config.toml
d_model = 512
qk_norm = true
parallel_block = false
lr = 0.0146
beta1 = 0.9
warmup_steps = 77
seq_len = 1024
doc_mask = true
MLP neurons of a small language model. Each row is named by its layer, matrix (up: input weights) and neuron, and shows model dimensions 352-447. Each number is 500 + 40 x the weight over its row's rms, rounded and kept within 0 to 999. Numbers have three digits each.
After each neuron's rows, "fires in" lists the words (lower case) most often at its 100 highest values on Wikipedia text that the model never trained on.

L9.up916:496536512519420500533514468515483519500505495520554453575555537554517465554572510502533528532481457456402503567462579511508527495575429548483524531492469541456491517513433489512493499471440545468530515554543512457480546476564489503480476564471579479430502557517533528543503436500560537467
fires in: "in", "by", "through", "over", "into", "within"

L11.up1179:511529493531517466483521432462495591486618414503450510482468505521548459480529512461537498518443501544547489582477502466536459521550536533521563539539467477449492460576524517457535536508550505494507509584533543533579447404561479515487560469457535495513488510478495476458486532527451472456
fires in: "he", "who", "also", "to", "has", "appointed"

L11.up1941:487557493500529488481559462423474522541521468487465585537522491449498433459530486507530526502474492481463447503504550467460487566527484515491505546500540566535477562455560547549539512503528509396494516523490464477481579471573465466478505474452422497525474487479513581493441484509513497536
fires in: "in", "for", "during"

L11.up364:489513476466506606538487474486474511423502581448521508544477488535511517435544515427481490463516511493510483518492525567502526461495494543486490515513487488474447524510494536504528423511459478480484519512533478536520467518483466530453392506519433524516499515367467530574491578487540523499
fires in: "the", "his", "s", "its", "their", "her"

L11.up1358:423573447491483486461466532533555532504433581422503499525507532462492519371449494547467560488550510545535508520512458490478603507432460516440485576511356470502542510567487444566495482430438531548426489510533495503492489516513485537541457520473539445391475538532488505525524526440559535484
fires in: "as"

L9.up1785:536485530495499497556535577527508537527487490520486485531448450490527559491522533483527542472497495506445504477444490500494469569501523528463509528514515494441535474464450554498550472514448509487520496540546488541458489473501519476525476530453533527523464515477442535543460525558461523521
fires in: "in", "his", "its", "at", "the", "their"

L11.up819:483536451543515483472501548490405524543468530480471529503463576511564516507469473494476476519411509462501475512464555504572512586538528452491520503469582587549584441507477499485495460467529591578440574465481494495534515493492496456554502523412472501449521559482491522534505501445542515523
fires in: "in", "on"

L11.up277:532517553486485474426534476471505536469509488421502475596457535505495433486474455514475516435525486523495460419534464497528500506550556525557519498502560585523546577490532498497477527493543513513539482497532501506461493479496493528429477505484463461484502581506453524489466499448463460555
fires in: "for", "of", "was", "by", "to", "were"

L9.up180:530544500485492501403497467477492543461546470511494472447456543577582515516483490472501487408569544453503538519468469491458503524452527493514500515567493546431517553569456526579512487470451483517597514458440479458595483461484519584471467512541473518548530482490589518445477590563472509554
fires in: "in", "by", "not", "with"

L9.up226:514490430571508548477445471494463464439421529487527465506517531488472439475488468505505520514516447491459418541515595499535533551444505472440523477518506566471451516542507502515432443433522457537482516598504549472503544443509520548492464534484457529458509507479442537493505503439508552540
fires in: "in", "and"

L11.up474:445450543439513386515569601475481490478419505504427481476431513596480417449484539522513578507577400520480477494501503503466476561466500511501540460496534509506535506595427471512504520474457497547530454432522436507549461588549467499476548531403486491467505516501471524568502521493458477529
fires in: "on", "in", "by", "about"

L9.up26:556487508453542610600515573467428477437554528511516494503480496458477570420522469587487499492515447458550452473518518488478507411479508529512518539513504492437602519489470469499441584492464501482555423495497537515514476486552521536519432565533517521568528494472463435426408616535497521474
fires in: "his", "her", "s", "whose", "the"

L9.up710:407554404472506533493515539569543511429361456424485503511525520520563520477380545544522545473572455442453486573465459498493505509485481487519538513397456469541472561480499583531519546481437508558510475510467531393460528495528463557468522539462516548515551549477527434527487530541552499486
fires in: "and", "or", "in", "won"

L11.up318:462473521531501464492528520502399521520479522528441446599518520492547558424529426476483481386587484483449544513552477479434469527487488442557508538455465511533512513420464444471503469533445442446407476485493527513485497497428570476480446487551443509491551520502479508544517476468449502505
fires in: "to", "working", "work", "and", "help", "worked"

L9.up1969:488529517591512514495520498522469528536422501525504516526543555484502477549506487552527472457485530542471488545530422457535472483503539497467502509497469511459434526499502528488479474501520457437573519458457580448490487512514444535518460480486499468444451483524550518471485472450469525568
fires in: "the", "to", "and", "of"

L11.up1908:517546468519468421455528576503507416615449500451534478448489520488440500511484587490460563503509480503481511467480470546551482544436480543488540452459488491479412531519473450488453449528417486488489502506453528433502528518578516465466540554454482409489445535559489511455477525518524493571
fires in: "a", "the", "an", "and"

L9.up425:474489511535445513492402533471431470513499507480462523536480536467516478464507493590476485533507477510512484512477532532549463481461492493519534474490489536465535478435535527534531489508535529460412507478517499462538488439522511551461417475505516526506498498497558587529522571540507521564
fires in: "the", "in", "on", "both"

L9.up691:496424496507541475458533480476450541473376556497455533501477494472500467565500474538460532508464486500552450536558478467508522490580547522532532551531504539546475571521498511520511550503501511557540514589543496475546462491543459508462452474473514403554492478608400520496487456471476547555
fires in: "the", "a", "in", "this", "for"

L9.up1680:528476489557487483502573478449520529466502576499480539527518487503490524520531497507519570437575537588430512506503449531527450517526427521483534543478506533538522432487463501590464542463523534456509561568520438481541472557544461468553538453445480479573508440509499515495531471536543469498
fires in: "for", "over", "during", "from"

L11.up513:561505502602453460555498536520537483568418493539488520522533516511459483471514566504420521413524582498449511514471495438514515459453545516511531499503480495468467526503488454542476429529545507505504501478522467516584528491446542479554511494489494475498535500568455493478472586470479470479
fires in: "the", "each", "last"

L9.up474:463514488571486455477504544482465502522308531467483497540546556521550491459506528423532480491548519475541492484514451561488501488543479495500487527482503485488559522489513548495473551508477566469504523525468517536487490511496554509478485453479557493527487540504516483515484530419485519540
fires in: "and", "or", "of", "to", "more"

L9.up356:574421435551468496485479541560465400544425495517493490474507426475543476550472540519452509447481519458512498499514480508558546424470515501499505488517571534495465535496519464491424503488475484488544503525498501482570613465462541495488542464485524509484479489532584541516465481505559523481
fires in: "a", "her", "his", "the", "of"

L9.up681:420518534535474428540511508491449544542446505501494458444502497494529433449473423515494490517460508456495494493426508493483529641473544501450489502482518517451490450452467547452536465502474522514480474471550474506461438505521514491562516538454535489470449471528455541422512533567472556537
fires in: "the", "on", "in", "as", "took", "over"

L9.up1720:522461523489496449483542436455458517407475536539574487474546453549518514482491509527536479485462462541479477466479513464433516483556446449456466525463617501509481491468455614551500501516471589505509549465434511534456516488452567504449465464453468486504506550516569486541496555494490550483
fires in: "north", "an", "south", "one", "non"

L9.up1395:534504491573517445588473534515383476503430485550541547525516538463420479477503510483474473485569508523455487494497473535512521478474528542480560461482526523480487492440480568514536533479463507571475530447546495528507513461526540472479516560490454523484612457501475513533484469516429470526
fires in: "the", "s"

L9.up847:511521485644510498447520452474542428491488475486507511483586505543540512518507477479559461469474513517586496529550491463469463533522523452469438523564520553490574535471521493477525497516480483456568421495489498464531475473511462608409450454470463442477539473476502432437495448472522533522
fires in: "not", "in", "for", "under", "no", "without"

L9.up788:496467480519472609436492493551438477507495488566523546460483488545502421506504530602522536488535504503513478557502449523502508524473457445530474506535532563556486493466513576516464522439465472540550549542470463487550561549437556479522443516462524529536467525522457404578525491520458494502
fires in: "west", "central", "south", "north", "town", "east"

L9.up1756:475502459513519518463458490524570511536470536471371555551504544463521503425445441543451536510464545534504489541440551429485477410497524533450492556460498563530475482480488469551427472453448495468506471493526412435532605502552483492501460495480521510511543510588493524484509495472501553532
fires in: "by", "without", "in"

L9.up1192:469554530560507462431472538469481494540500519550513542500453581505529550516521498481503475457481437544456477560493467481549460543463472468502463473512507531483497405470464455464577568527450472500462506476488446461446496525455543527513522546518506434470532460509496463527467517542493518475
fires in: "of", "from", "the", "in"

L9.up541:586487465551494505417457540544542551514515509547462501469503535506536510596570502460532518499499463468439457519453487518521483484518489503511541546544543528519483507442514479570491503519515583541449402507483487464543533452583550473481525517425538520474535507568458559478482534550497486496
fires in: "by", "of"

L9.up1498:449491479485428536451536483518530518580449493480458508492571493583509469493524482410551514527554506445499491483546423513503583492527538510530496428447527544539521476493513548492446548452513450538464515447438479518464493574487379496510559541441489498504512481546447476498477476485513526551
fires in: "from", "between", "about"

L9.up1532:505564507514516520502514485510486473457462536494516466515523557553450542526462507467487525462433482429489453470519488489500501496502489527479437504524431530505531530480462588521481511464438509497535525526484529499498492464507494453447475555572543520474436473569586561543476568449459468519
fires in: "i", "1", "ii"

L9.up1803:438522495495521538470461450569533485475393522519495490503491522502436449486469512541419478473544495500450482503455542422502461467542464515508580539537478449555520501527432482527472423537491509473499486496442479469459505513470453515511501542461423531486487482489492480503497486512513467518
fires in: "in"

L11.up1917:492503528582414521536516540552536514466490426473522465516489525501503489502531484492527541408521483480523479434561441502476555584436510458609459510494445535545513513474500472506509475470465482522470533524502508451474461551515494467553477519543430441518482476453398551472480486460437500451
fires in: "was", "general", "being", "of"

L9.up1055:496516505496512562516445516511536498559443570560568439489483502517488481476453524539445559431561520541477550544499443480453596589525406449508461556511435475490570490536490471556490530525504473580502583521410482448453481523468524470487499532520459524524502542556457483530460456535516490488
fires in: "other", "also", "georgie", "well", "as"

L11.up558:569494491518511456512495552481480440476474567504517460547456582517600481477505486544506518441535521498457515486516488465509603540423504462538560537569409501555533485506448545443481465465470480528536435540491517476459386493503530503475513573496466479447494516505477480527640507537510453533
fires in: "was", "in", "been", "finished"

L11.up1304:503528515432470507494529467540456472470472491428473538484506534436494545550442543578523459517455550494459494505510439453589553398577549509422534474474516455433490567496429453438537457448473476480486537584525528478525410489555475484526507471487433492488515542480478507435556531484526472548
fires in: "the", "and", "early", "her"

L9.up1489:491585534531489532484501542479433497497514471506572595498492490476523522473483562534533482444556575498547486483526569443445427443465492545453437565474427491497472497487470423532499561483486503442513512538547502492557444481495461487502535409490519484448538515528477470473514508519472477509
fires in: "as", "is", "played", "was"

L11.up1430:524524480516535402480479508474558450447537506561451510525504553535507540510478489546483511469510423481493497495408452535549488504501469430491511473506441451529487482522418507552467532490527473520445462524469502543534495433503517502505467472524512452525428497571478570526501557515507454530
fires in: "i", "it", "he", "this", "she", "rating"

L9.up657:571527533514545492500451477437469516531481472558479446425491480504444512477457525575589585519508433567480462591538531451529517467524558480498592449455439513483516485460480548500550484541501434483478536519475419464438572449526571554537498463493482448493469442521595420487459532482493549523
fires in: "in", "for"

L9.up268:465522509438522536434513416529477484510515466415463454503426490485515502507451572447485466531545492489469474520570530549515579466556545509494459579509551477477441506517474478564438410535472529508505422545487503420456520455460566537444474492435479584514504553551492488430513485529492517490
fires in: "she", "wife", "with", "and", "her", "married"

L9.up1121:523498456509526522515517415529487498534524564507552494434453462474568467474503494467537480479469536543528511436526465520507516556499523510539563634493488512520541467448487542472438569478540577534452473563449511453483517520488481436516507467449507476452576571508469533492464457468530488523
fires in: "to", "by", "a", "was"

L9.up506:450523524493555476564508540540499466429403525539498533536480500538530507447488513479531534483499496516481555559485468508571513512505466452491519542512485456535456512540572571521534536481474452528442564515477495462469411529524461552518516523522514412565535550479476484511469506507494512539
fires in: "as", "into", "to", "for", "with", "from"

L9.up994:420509450436448511484475501518477482483459538463547552530462539481493555519518533476468489485541533553454510556522534467545480504576461480475510589534498540521493561506462483497459500476479516522505493531475520393471559511544426629483438504436511482447504539480519526455546521538448522500
fires in: "in", "to", "and"

L11.up1893:472563550525493448481508437534480494552490529498473499531506578549561515484480499533563472564490518531415502497476518519512578567555571565490514549523461508504476513483498571518475473454488501489432487448466530509455467484549533485535550533431518420498532503519538515516565521499476516560
fires in: "until", "to", "since", "by", "from", "and"

L9.up753:470562576563494468487484410510516521577475493540461540523513467489483477458488396540543482485551543499471475465474513602487462441494489432488492595432475535507554522489469466473427531560427545556516478471449484469428412515500489488499498500484527481527543490504520527497561500510542518536
fires in: "by", "through", "under", "in", "from"